MLP neurons of a small language model. Each row is named by its layer, matrix (gate and up: input weights) and neuron, and shows model dimensions 0-127. Each number is 50 + 10 x the weight over its row's rms, rounded and kept within 0 to 99. A neuron's up and down rows have the sign that makes its largest values positive.
After each neuron's rows, "fires on" lists the tokens most often at its 100 highest values on Wikipedia text that the model never trained on; "fires in" lists the words (lower case) most often at its 100 highest values on Wikipedia text that the model never trained on.

L2.gate1688:29 65 49 50 49 48 51 31 38 51 58 53 45 65 48 56 57 61 42 58 60 47 64 43 28 35 41 48 54 56 45 34 55 62 43 48 72 53 40 33 51 66 52 40 49 66 61 59 52 48 59 56 25 48 44 56 43 60 56 55 41 53 37 39 45 46 30 63 45 43 32 49 49 34 60 46 55 49 62 57 26 50 52 59 49 51 47 48 64 42 61 47 43 68 67 45 53 33 36 56 48 60 61 60 47 41 46 60 49 60 63 54 49 54 43 55 54 62 64 56 48 54 42 69 65 40 55 53
L2.up1688:51 45 61 43 56 38 55 50 39 53 57 37 45 61 58 33 44 51 65 47 49 55 63 47 51 50 42 48 48 35 45 43 64 51 58 49 45 58 28 45 51 60 47 60 63 53 59 63 63 37 58 47 19 45 66 48 61 46 55 43 47 49 45 56 50 31 51 48 42 55 46 52 56 44 55 37 56 79 50 45 24 41 62 57 65 45 47 54 41 75 29 43 48 69 60 31 47 26 40 51 72 56 65 69 48 52 42 43 50 51 56 52 61 58 59 38 60 67 51 33 68 68 47 56 61 40 58 47
fires on: " of", " and", " face", "ent", "er"
fires in: "of", "and"

L2.gate709:47 53 62 39 58 55 54 50 53 43 39 62 37 51 37 75 53 46 68 54 42 54 63 58 47 27 53 39 55 44 49 40 71 41 45 47 53 46 56 35 65 55 48 53 63 44 43 47 24 59 51 57 31 45 59 47 51 49 56 50 42 43 43 32 48 56 52 47 51 53 34 49 41 52 35 42 38 43 49 54 43 39 57 54 31 43 58 28 47 63 67 37 55 32 72 25 42 72 48 49 63 52 38 69 51 49 51 42 46 49 58 48 55 40 62 71 46 46 66 54 37 41 38 64 60 40 40 52
L2.up709:59 41 55 36 52 48 51 38 37 43 45 47 42 40 47 53 54 43 68 45 44 48 50 70 42 41 54 41 44 46 42 49 66 30 36 54 54 64 52 49 84 48 50 49 63 38 47 53 40 43 58 69 38 41 55 54 51 54 54 55 60 49 47 43 60 58 36 44 43 44 46 44 47 55 50 39 51 32 46 69 39 45 64 57 35 61 42 43 45 62 59 32 50 37 75 28 41 56 62 49 52 52 27 67 47 70 41 55 48 48 71 41 43 56 70 65 45 56 59 53 34 32 48 30 49 36 46 50
fires on: " as", " to", " become", " into", " became", " in"
fires in: "as", "to", "become", "into", "became", "in"

L2.gate1026:46 66 42 67 50 73 43 61 44 21 38 73 57 52 67 52 43 71 53 52 63 55 46 48 44 49 41 54 48 62 54 44 54 33 48 48 39 49 45 53 42 52 63 47 60 42 46 38 53 49 52 63 55 39 53 58 55 51 40 61 37 57 59 45 44 32 50 40 50 57 56 40 50 49 37 54 29 28 48 39 62 47 37 58 36 59 50 54 52 69 46 57 34 52 40 35 26 51 61 58 34 24 55 40 52 48 45 55 72 67 39 53 53 28 53 60 64 47 46 52 43 68 55 53 51 37 59 65
L2.up1026:60 65 39 61 34 59 29 50 53 36 53 39 54 42 57 47 36 30 49 51 53 67 62 55 53 51 60 42 53 50 48 51 63 35 38 67 51 56 75 65 34 51 45 58 39 35 48 39 49 47 61 45 65 35 58 46 50 30 48 53 40 40 36 39 62 57 42 43 43 57 54 57 64 64 37 48 39 37 45 55 62 53 43 51 56 37 46 57 32 67 48 36 46 59 47 38 44 58 46 64 51 28 67 55 33 52 66 54 53 46 50 34 48 39 65 19 54 39 46 54 69 67 36 57 60 57 57 48
fires on: "s"
fires in: "s"

L2.gate1166:49 49 36 53 45 44 50 46 38 47 47 40 54 68 41 51 69 64 44 48 65 50 42 49 40 48 39 42 39 71 37 61 58 39 42 67 43 39 41 63 38 37 29 41 65 47 62 56 22 63 49 41 34 43 48 36 37 46 63 42 54 40 31 50 59 31 48 47 51 43 49 28 59 59 44 48 31 57 45 59 32 41 67 49 41 40 61 49 53 57 43 53 52 45 70 47 39 60 46 21 63 31 47 54 51 65 36 52 56 50 48 54 56 36 54 54 51 58 68 40 63 53 49 57 46 60 53 35
L2.up1166:65 53 47 38 39 45 58 65 32 52 41 42 42 60 57 45 54 59 38 55 69 52 45 47 57 44 49 47 56 61 46 51 66 56 36 66 48 30 37 47 58 46 37 39 74 59 47 45 39 48 37 52 52 63 54 40 57 45 63 46 41 46 32 38 49 40 54 39 72 36 45 40 62 67 49 51 46 45 48 67 24 46 65 57 44 50 54 63 55 54 42 54 40 72 64 46 27 56 38 37 62 42 46 64 49 59 40 60 57 48 45 42 59 40 71 55 74 51 41 37 51 66 67 67 41 53 48 41
fires on: " United", " then", " former", "ast", " Far"
fires in: "united", "former", "then"

L7.gate343:63 38 49 36 44 55 39 70 44 53 46 12 48 56 57 64 23 49 51 45 49 60 48 46 55 39 44 68 52 53 42 49 62 52 35 46 54 52 53 50 43 56 51 48 33 35 57 33 49 66 54 61 43 39 51 71 43 56 55 69 50 52 44 42 62 56 66 62 42 45 55 52 46 52 41 53 53 52 43 42 48 47 50 79 53 52 51 41 53 60 40 56 49 56 50 55 59 49 48 48 47 55 54 46 48 56 49 43 46 51 49 36 62 50 69 59 34 40 48 54 49 33 76 38 65 43 55 38
L7.up343:54 41 48 53 54 51 63 65 46 44 66 39 36 60 43 52 56 48 46 34 34 71 70 66 36 64 35 51 45 67 58 41 43 46 46 56 66 59 37 34 45 30 50 50 56 58 51 36 59 38 43 49 37 51 61 54 55 57 53 55 58 43 57 66 26 24 63 51 57 57 55 55 48 39 68 69 33 45 56 36 52 56 60 55 47 34 55 36 56 30 57 29 50 46 55 51 37 44 43 41 48 58 41 55 40 43 52 61 44 41 63 62 56 52 33 61 54 57 61 68 45 34 61 36 48 64 61 34
fires on: " was", " had", " were", " did"
fires in: "was", "had", "were", "did"

L7.gate1015:37 40 44 57 46 70 45 47 60 57 60 44 60 66 59 61 41 59 41 41 44 41 49 56 52 50 38 41 43 48 54 38 57 47 69 63 55 56 64 50 55 65 51 52 55 57 67 51 51 55 60 65 55 47 65 66 48 66 54 37 54 44 39 53 56 60 40 52 54 43 73 68 61 48 65 68 52 54 35 37 50 42 57 69 55 56 33 54 51 64 41 66 62 49 49 55 49 41 61 46 47 49 63 58 57 49 47 45 49 54 62 33 51 49 43 72 56 71 56 63 54 62 59 49 68 39 67 50
L7.up1015:50 37 52 45 38 58 45 45 48 43 48 50 70 57 48 48 66 47 69 48 60 52 52 46 53 48 49 62 55 51 60 57 54 63 73 44 54 53 52 65 50 66 56 58 47 61 36 36 71 61 74 66 54 51 48 37 67 46 43 24 62 49 44 53 26 65 49 46 49 55 70 65 53 56 49 53 26 50 55 46 37 54 69 55 35 59 57 59 44 56 48 47 79 60 53 43 56 30 47 41 52 54 67 44 57 62 56 39 45 64 48 44 60 54 53 61 50 57 35 38 64 38 60 55 58 62 56 59
fires on: " is", " was", " were", " are", " has"
fires in: "is", "was", "were", "are", "has"

L2.gate1319:41 61 56 30 32 70 43 44 44 52 45 44 53 57 53 50 46 60 50 74 56 42 41 55 47 25 63 48 56 37 53 36 50 57 37 39 55 32 37 48 54 63 48 57 72 49 68 42 45 36 54 61 57 52 57 69 49 45 59 69 59 53 57 53 65 64 47 47 32 45 52 50 61 49 58 30 46 62 64 30 34 51 47 46 50 52 40 56 65 75 56 28 75 70 46 46 51 57 59 43 42 62 45 52 51 48 42 56 48 38 47 53 52 39 46 49 65 37 68 27 24 44 65 63 52 53 44 50
L2.up1319:61 54 61 40 43 43 66 32 42 42 45 55 40 61 52 56 44 57 56 66 60 40 50 47 42 37 55 52 61 57 47 49 56 51 44 40 42 63 48 57 39 44 41 44 30 50 64 45 43 45 60 52 56 59 47 51 35 53 39 61 53 55 58 45 54 44 40 42 42 55 41 63 65 52 58 46 44 48 65 48 40 49 43 37 56 41 43 53 58 50 40 46 74 69 46 62 52 55 55 48 28 47 50 48 66 44 45 59 50 43 40 43 49 43 49 62 47 61 48 38 47 46 71 52 61 48 51 55
fires on: " for", " personal", "ari", " of", "Personal", "ary"
fires in: "personal", "for", "of", "chirico"

L7.gate2047:49 49 33 51 37 67 57 56 55 43 41 45 46 40 56 32 48 34 37 71 31 46 52 58 56 54 44 55 53 60 42 56 57 41 54 53 40 43 66 58 54 56 68 44 51 60 50 46 31 46 55 54 41 39 40 57 51 53 44 43 39 37 42 33 55 55 50 58 41 36 71 35 52 48 43 44 38 57 57 44 56 38 45 42 60 43 58 52 44 44 44 52 45 64 66 55 48 46 44 60 52 51 37 54 40 33 46 49 54 61 72 52 44 33 50 45 50 25 36 57 48 50 50 49 51 39 65 56
L7.up2047:57 43 55 69 34 62 67 64 49 50 45 46 47 58 67 42 51 48 56 71 44 44 57 60 48 44 62 34 46 51 40 53 49 28 52 47 56 55 49 63 63 48 45 62 37 65 48 29 50 34 55 49 47 52 64 56 49 49 57 55 50 51 48 43 48 49 55 53 57 34 61 33 48 51 55 32 47 65 51 70 57 56 60 43 45 45 51 46 45 34 58 56 51 45 68 51 39 58 51 52 47 66 49 57 38 45 49 37 42 46 48 52 51 40 58 54 72 42 59 56 27 50 46 64 57 29 62 53
fires on: " was", " is", "s", " the", " not", " were"
fires in: "was", "is", "s", "the", "not", "were"

L7.gate601:58 58 48 43 63 55 51 50 53 49 60 33 43 71 43 55 36 38 52 57 59 61 58 56 59 47 32 54 53 55 45 60 39 33 52 50 55 46 40 44 48 49 47 56 48 53 52 34 66 63 49 61 38 53 44 32 44 45 56 37 60 44 57 50 64 51 63 64 57 30 67 43 61 58 49 66 54 37 60 48 41 51 43 52 43 40 45 38 36 61 22 49 34 23 48 34 48 40 64 47 57 56 50 57 43 58 65 47 61 54 69 37 39 49 55 61 37 61 57 50 50 57 56 50 50 47 28 52
L7.up601:35 41 47 41 70 44 50 55 36 48 53 43 60 46 49 52 52 50 46 59 49 49 46 57 57 53 41 57 34 49 45 34 50 49 41 53 60 60 47 44 61 51 35 17 37 51 67 46 72 50 42 59 43 52 51 52 37 36 47 56 53 27 56 55 55 56 57 57 58 61 47 61 57 67 34 54 34 71 44 69 60 54 45 58 43 43 50 55 58 60 42 55 71 59 38 49 42 38 20 43 63 51 53 44 56 52 44 52 46 56 41 54 44 47 56 52 43 43 50 54 61 47 35 55 60 40 56 64
fires on: " was", " is"
fires in: "was", "is", "however"

L2.gate916:43 55 44 44 63 61 37 56 71 45 61 48 61 44 45 62 44 51 54 33 38 57 53 56 53 38 44 72 58 63 52 50 51 56 47 58 28 48 49 50 44 50 52 64 50 64 70 49 59 50 56 55 49 61 65 54 38 54 46 43 53 56 47 65 39 40 56 54 50 59 40 60 41 38 66 51 48 63 58 44 39 63 60 44 36 62 42 49 51 65 55 52 53 58 64 46 59 45 73 51 73 54 50 54 55 67 62 47 58 51 57 43 49 46 51 55 68 52 65 60 56 54 39 49 49 41 50 55
L2.up916:41 43 55 57 51 40 48 33 61 55 45 62 62 46 34 41 56 61 40 54 50 63 59 47 55 61 41 41 49 59 42 48 51 61 60 48 45 86 50 41 54 54 42 66 40 46 63 38 51 64 34 53 41 39 44 47 50 54 63 54 51 68 47 49 63 63 55 37 27 42 36 51 61 58 52 49 42 52 51 41 60 23 51 52 48 50 47 56 43 53 55 71 52 70 63 47 45 54 61 40 38 66 49 64 50 38 57 58 39 57 51 64 31 45 46 65 51 52 48 46 38 52 59 52 41 66 59 36
fires on: " of", " by", " are", " were", "an", " between"
fires in: "of", "by", "are", "between", "were", "suffragan"

L2.gate1687:45 29 40 49 56 42 71 54 46 56 40 27 51 38 48 61 54 60 38 35 59 41 37 55 50 36 40 44 52 77 46 63 38 54 40 55 54 48 51 41 60 29 69 42 54 49 43 51 31 67 50 50 61 54 51 52 49 30 38 51 34 36 44 53 47 40 47 43 44 61 56 30 54 44 44 55 49 63 34 59 47 62 49 58 47 54 43 49 61 50 73 48 45 52 70 30 65 46 60 45 53 57 35 44 24 47 61 55 47 51 71 45 45 41 44 68 34 55 42 41 47 40 47 51 54 41 69 50
L2.up1687:60 42 47 59 30 47 61 55 33 54 39 44 37 56 58 61 51 60 51 41 57 49 44 54 44 51 53 45 52 64 44 55 46 53 49 40 60 44 49 50 56 49 48 52 56 39 62 63 41 41 39 56 60 47 51 45 58 33 46 56 51 40 40 52 37 43 40 45 47 72 56 48 45 51 41 50 35 35 59 59 62 67 51 40 51 53 48 50 57 52 56 52 37 57 86 41 69 45 56 38 51 49 40 48 32 44 54 34 54 36 66 45 47 39 44 77 40 45 29 37 36 50 56 45 53 46 66 44
fires on: " Best", " best", " for", " Top", " top", " most"
fires in: "best", "top", "for", "most", "outstanding"

L7.gate931:48 42 49 50 59 47 50 39 55 59 63 59 45 27 44 69 43 62 39 54 44 50 31 69 51 42 51 43 51 41 47 76 39 52 38 66 52 38 55 56 34 31 44 49 54 55 55 48 47 37 49 63 60 32 51 63 43 45 62 49 41 51 64 73 54 64 39 53 55 48 45 41 59 37 57 48 44 52 48 54 24 45 52 55 50 47 45 60 43 55 62 49 56 69 60 48 53 41 56 47 59 44 57 37 63 54 49 61 43 44 48 47 45 42 36 46 49 52 62 44 49 61 54 57 49 45 61 50
L7.up931:63 52 58 55 49 58 55 43 52 46 48 44 40 44 53 75 56 52 66 59 44 48 64 42 71 37 39 50 70 39 49 52 50 45 34 36 35 42 62 46 61 42 34 57 43 48 52 50 52 49 47 43 42 37 54 70 60 73 31 59 64 58 48 53 64 53 50 47 61 52 58 42 43 49 42 29 55 43 52 61 42 49 51 42 39 43 58 38 42 54 54 42 34 55 59 36 52 28 50 43 46 59 48 43 44 47 33 65 59 45 45 58 57 47 40 54 65 53 50 69 40 48 45 36 60 50 70 48
fires on: " in", " In"
fires in: "in"

L7.gate1815:42 62 44 54 51 69 48 43 47 39 46 46 43 56 42 45 59 34 28 42 51 51 79 49 39 60 44 56 48 36 49 52 50 45 63 68 48 66 45 63 48 58 50 49 51 51 46 42 55 56 42 36 46 49 50 59 62 47 57 33 43 37 50 48 47 53 60 52 37 41 65 51 66 54 72 69 50 53 59 70 36 63 34 45 62 58 44 42 63 40 55 44 54 39 54 46 60 57 48 42 54 49 53 66 34 44 48 46 66 39 55 60 58 47 25 38 38 53 56 41 42 52 56 26 40 52 56 45
L7.up1815:37 67 59 35 48 54 31 54 55 67 44 51 54 60 64 52 64 46 60 39 33 60 49 41 50 30 40 43 57 47 50 52 60 52 52 50 39 54 47 61 66 46 54 52 54 52 50 43 58 60 54 57 40 58 48 38 38 57 62 36 49 22 37 41 49 32 40 63 37 63 42 42 70 67 55 54 50 73 35 45 56 35 46 37 39 52 59 57 66 69 57 48 36 39 45 29 46 58 70 28 64 53 68 50 61 54 42 46 40 49 53 46 55 51 39 47 40 59 40 71 59 42 37 49 65 43 40 56
fires on: " a", " was", " is", " to"
fires in: "a", "was", "is", "to"

L2.gate1159:49 60 39 38 53 61 58 61 33 56 40 60 51 72 47 61 62 43 57 43 61 48 62 33 64 51 37 43 39 55 42 68 50 59 34 69 61 42 63 48 54 59 64 47 52 56 71 40 65 37 44 50 38 54 43 33 54 37 54 40 38 54 54 35 35 58 46 64 45 50 47 38 59 55 40 29 41 54 52 45 42 56 52 59 43 63 54 48 49 46 55 55 59 46 39 55 39 49 49 64 48 45 47 45 45 53 48 45 48 51 56 49 52 37 52 47 44 58 53 70 39 54 48 32 45 54 49 69
L2.up1159:31 24 57 52 49 72 34 36 49 47 54 56 54 58 61 41 68 43 42 40 45 62 57 52 47 50 41 43 61 51 42 41 57 39 59 58 63 53 23 58 65 60 53 42 58 50 40 59 51 29 50 59 61 53 46 46 55 33 61 63 38 50 62 47 40 46 55 72 50 58 53 55 39 49 62 63 40 51 58 65 52 59 87 55 45 52 58 17 31 53 55 54 51 60 40 50 53 68 46 68 41 54 48 40 53 46 46 55 56 40 49 48 63 54 56 35 37 46 50 37 59 43 47 49 52 55 38 71
fires on: " and", " but", " or", "ing", " from", " of"
fires in: "and", "but", "or", "from", "of"

L2.gate351:50 54 58 48 58 53 75 71 53 48 74 39 58 50 52 44 58 43 54 50 76 46 59 60 63 60 42 46 51 58 56 50 47 45 38 47 31 59 52 41 34 45 48 57 57 53 66 45 32 53 52 41 41 50 47 40 47 59 55 44 37 61 45 38 57 50 43 48 53 66 41 48 31 37 59 50 53 35 48 51 57 51 30 60 56 68 45 45 54 41 55 42 43 34 55 48 47 47 56 48 48 37 34 46 47 23 55 42 41 50 52 43 65 41 35 50 54 64 56 53 57 57 58 62 64 41 55 54
L2.up351:79 51 49 57 53 36 54 49 66 42 67 55 49 40 54 34 36 45 66 58 58 55 47 62 64 55 46 40 62 67 42 52 59 58 54 50 56 71 54 42 27 58 48 47 56 49 55 46 43 44 39 40 56 61 49 59 37 66 40 58 43 63 72 41 48 58 63 34 35 66 61 59 51 45 43 37 48 64 56 46 44 54 36 56 53 59 70 52 52 70 46 44 45 60 73 49 42 41 51 56 48 52 44 49 31 39 41 39 46 61 42 30 62 50 52 57 62 45 77 70 54 52 49 51 62 42 68 65
fires on: " by", " on", " Authority", " director", " source", "ti"
fires in: "by", "on", "director", "authority", "source"

L7.gate350:43 56 48 54 41 54 54 61 60 70 38 55 46 48 53 44 49 47 35 44 56 51 70 59 77 43 59 31 53 62 60 58 23 48 29 46 58 49 56 63 68 46 36 42 59 52 68 50 38 50 53 52 43 60 40 28 42 42 40 45 47 16 46 35 58 33 50 51 42 67 40 58 52 47 54 42 43 62 42 63 44 40 41 45 56 42 43 46 36 54 47 49 48 57 65 56 38 64 58 35 48 42 46 62 42 55 34 52 47 39 52 50 50 38 44 56 55 41 48 57 32 36 69 37 45 37 40 59
L7.up350:40 52 63 42 46 50 56 38 52 58 57 51 71 46 44 50 57 58 31 59 49 33 48 41 51 56 65 41 41 56 54 60 54 59 52 56 41 70 37 61 60 34 45 45 63 52 40 66 25 33 45 52 45 47 62 45 54 46 45 58 49 39 49 45 62 51 52 51 24 66 45 41 48 72 50 59 57 37 64 58 45 75 36 38 44 60 40 58 43 47 38 48 52 41 46 48 59 57 50 35 41 47 51 50 45 55 38 53 40 41 46 36 55 52 53 60 55 46 57 48 44 39 57 34 67 51 59 62
fires on: " as", " to", " for"
fires in: "as", "to", "for"

L2.gate1297:40 41 57 50 66 53 45 50 55 55 51 57 54 54 54 49 49 41 42 51 35 67 58 34 49 40 51 57 56 33 47 35 56 44 44 68 49 41 38 35 49 64 54 41 56 67 57 33 39 51 49 52 61 53 29 53 38 61 40 57 49 52 34 52 58 51 60 63 33 29 43 31 65 40 45 38 58 49 56 50 47 67 38 31 58 54 51 38 37 58 55 44 54 47 50 50 58 44 37 32 52 40 67 62 69 45 60 59 58 44 51 65 53 65 56 59 58 46 56 50 43 55 37 34 53 54 54 54
L2.up1297:41 31 41 34 58 37 43 40 46 39 31 54 57 45 55 50 51 47 46 57 45 66 55 41 59 23 47 59 54 36 51 58 66 48 57 59 53 50 55 64 39 61 51 52 51 37 34 61 39 44 45 43 75 55 57 55 57 52 67 56 50 68 25 55 55 60 45 57 58 43 61 50 37 44 47 36 57 45 48 59 60 53 58 52 58 48 53 36 53 67 53 40 32 55 45 43 34 42 62 39 57 42 50 61 38 62 55 52 44 45 35 53 45 42 55 40 45 43 73 31 51 57 28 57 43 60 54 52
fires on: " of", " for", " from", "s", "ault", " elected"
fires in: "of", "for", "from", "assault", "elected"

L7.gate1001:48 43 43 55 49 46 51 72 30 63 34 43 61 38 52 46 65 57 48 42 44 39 49 50 48 60 53 50 53 48 45 45 66 51 57 72 29 43 55 54 44 63 66 48 42 46 65 46 55 42 48 41 47 45 29 41 68 64 51 34 51 51 48 61 55 64 48 48 45 35 47 40 48 52 59 62 47 54 43 49 55 54 52 55 38 51 74 80 61 43 60 41 41 53 42 47 61 51 50 32 39 52 37 73 28 48 41 35 53 59 64 56 49 52 36 48 62 61 53 52 60 58 53 57 62 52 52 45
L7.up1001:42 53 56 49 57 63 51 48 55 47 50 40 49 45 41 45 44 35 72 55 39 60 40 62 41 52 34 41 49 44 41 48 54 45 49 56 65 54 73 51 45 53 52 66 42 46 39 46 60 44 54 49 63 64 71 53 53 47 64 50 40 58 37 50 39 54 56 45 46 39 38 52 59 44 27 51 36 46 61 44 49 52 44 51 49 42 53 31 42 49 55 54 54 56 52 53 45 45 32 55 35 38 56 55 43 62 48 61 63 55 54 43 45 55 50 56 56 39 55 45 47 43 54 48 45 54 49 48
fires on: " is", " was", "ly", " are", "s", " were"
fires in: "is", "was", "are", "were", "been"

L2.gate1034:43 50 47 39 59 57 46 55 30 45 54 48 42 42 44 47 72 53 47 49 27 50 60 51 64 46 55 47 39 46 42 44 53 67 47 43 40 36 32 54 45 61 61 46 47 55 58 44 55 41 52 41 37 50 59 60 48 42 59 49 49 47 63 42 60 40 45 61 62 58 52 29 58 49 67 36 70 48 75 44 55 53 49 70 50 33 43 37 48 49 73 53 49 59 62 60 53 38 51 48 41 43 58 47 47 29 73 54 50 55 44 64 37 51 39 41 66 55 58 44 45 66 37 49 64 53 54 42
L2.up1034:69 43 33 57 48 53 63 51 36 52 63 54 44 54 49 50 46 57 65 82 33 59 63 45 78 49 43 32 49 44 41 31 48 58 61 49 51 33 66 48 46 48 49 58 62 73 68 39 58 67 41 68 49 53 68 60 45 36 56 54 50 27 53 56 52 58 57 43 52 55 59 49 48 58 47 70 52 39 60 33 51 62 67 46 53 37 42 48 72 50 53 45 56 52 46 49 57 39 45 70 52 52 46 38 39 44 44 56 82 30 50 50 49 52 22 39 55 54 49 50 30 57 53 63 79 43 66 45
fires on: " in", "er", "in", " through"
fires in: "in", "through"

L7.gate110:45 52 52 52 73 62 54 48 60 53 51 55 64 44 40 53 59 60 62 59 39 53 82 67 47 66 46 39 31 42 29 46 57 32 47 42 58 54 46 46 43 64 52 52 48 45 53 38 58 53 37 59 52 62 26 57 65 60 47 30 51 35 54 61 47 60 44 52 43 37 50 48 47 49 44 43 59 45 60 48 43 55 47 57 44 58 32 52 38 47 41 37 55 53 59 38 54 48 38 47 65 47 38 47 53 59 51 40 63 57 62 46 60 44 56 67 60 55 46 59 37 57 47 52 58 50 49 50
L7.up110:41 47 62 53 50 45 47 37 58 45 54 42 59 63 48 43 45 40 47 41 54 60 43 33 62 54 49 40 49 55 39 45 40 59 48 51 53 55 38 41 63 57 44 57 46 41 45 52 52 45 52 62 46 48 44 36 45 61 54 66 50 51 55 46 51 44 54 48 42 42 56 51 42 57 48 56 57 40 65 62 48 48 64 58 54 46 50 37 29 51 46 41 45 59 38 57 63 36 55 53 55 60 50 45 66 45 35 44 52 50 58 60 53 49 62 56 58 52 69 64 59 49 49 33 44 55 53 55
fires on: " is", " are", " not", " a", " was", " be"
fires in: "is", "are", "not", "a", "was", "be"

L2.gate1443:54 38 47 41 40 62 59 51 47 35 57 49 52 37 58 62 38 51 46 30 50 56 60 60 70 44 44 41 38 46 45 53 64 51 67 40 38 49 42 67 38 53 44 48 37 66 42 35 57 59 50 55 36 37 38 41 50 54 48 41 56 49 40 53 51 57 71 35 54 36 51 47 52 61 53 56 46 62 38 47 58 45 52 45 49 59 38 74 48 54 36 63 42 47 62 40 44 63 39 54 53 50 39 54 56 59 64 59 46 57 58 50 35 45 53 49 44 56 51 60 47 44 65 58 60 59 54 53
L2.up1443:60 46 46 56 32 56 64 63 41 47 56 33 59 47 58 59 47 40 46 56 46 71 79 67 67 49 46 41 42 49 42 58 44 49 51 46 33 55 38 66 37 47 47 48 43 57 50 43 48 48 53 59 46 53 44 51 52 44 37 39 60 35 53 55 53 71 66 36 56 38 50 43 53 57 50 44 58 59 33 32 63 49 47 37 52 54 46 58 46 56 46 58 54 39 70 45 40 58 67 41 52 42 36 53 47 52 50 52 43 43 55 55 39 35 51 44 41 55 31 47 46 35 62 57 48 50 52 50
fires on: " is", " had", " with", " are", " were"
fires in: "is", "had", "with", "are", "were"

L2.gate778:52 58 53 54 28 47 42 29 57 57 42 48 58 54 31 71 54 39 61 74 54 44 54 35 41 56 51 41 60 60 53 49 47 41 40 56 57 33 51 50 42 57 39 55 36 50 54 41 43 53 37 79 53 41 65 39 38 50 46 50 44 57 48 42 56 68 49 48 58 46 67 43 48 56 44 34 64 49 64 36 48 51 61 56 45 37 44 51 53 57 55 57 54 55 49 45 35 52 47 48 45 50 43 52 51 59 52 30 62 52 40 65 66 52 58 53 37 57 58 36 57 57 51 71 59 58 54 50
L2.up778:75 42 33 57 31 59 33 38 76 45 55 53 62 45 34 59 53 52 50 64 39 50 45 39 39 50 41 53 52 48 55 50 52 48 47 41 45 43 64 57 26 47 52 44 45 73 32 33 46 56 31 69 48 51 53 48 50 43 47 32 59 46 48 46 45 64 58 41 39 47 56 58 40 57 63 50 54 34 58 37 49 52 57 40 47 57 47 40 51 48 39 73 53 32 55 39 42 65 49 43 59 46 58 43 59 60 43 39 44 52 44 74 56 55 56 48 53 52 49 37 50 43 53 44 64 47 49 51
fires on: " of", " during", " During", " Pri", "During", "Pri"
fires in: "during", "of", "prior"

L2.gate1862:53 38 40 44 49 72 48 60 60 57 56 52 34 47 27 65 54 54 68 46 54 69 82 33 57 51 46 28 36 34 65 61 55 71 44 62 47 56 65 54 65 37 46 45 49 60 48 37 50 46 48 48 50 64 63 55 45 64 68 39 40 54 48 68 61 44 46 49 43 39 58 60 50 53 64 56 42 61 64 57 56 50 67 59 42 46 44 32 61 61 61 57 52 63 55 53 30 46 71 61 49 53 58 47 34 50 35 45 45 38 61 69 43 31 50 61 47 46 62 63 44 48 54 49 52 52 53 61
L2.up1862:52 41 35 35 51 62 64 48 60 50 38 56 60 39 43 53 45 54 46 47 39 46 53 43 54 64 42 35 44 35 40 56 50 56 46 65 56 67 54 65 41 38 47 63 55 39 46 48 44 50 55 45 47 56 69 34 47 58 49 40 66 57 39 14 67 37 69 39 49 39 51 54 59 57 61 58 49 47 50 51 60 47 57 52 48 48 62 46 47 73 58 34 54 31 57 45 37 53 71 52 49 49 50 54 53 50 37 73 59 59 53 45 31 45 50 64 45 47 60 50 41 37 48 59 54 43 31 44
fires on: " of", " into", " by", " is", " are", " be"
fires in: "of", "into", "by", "is", "are", "be"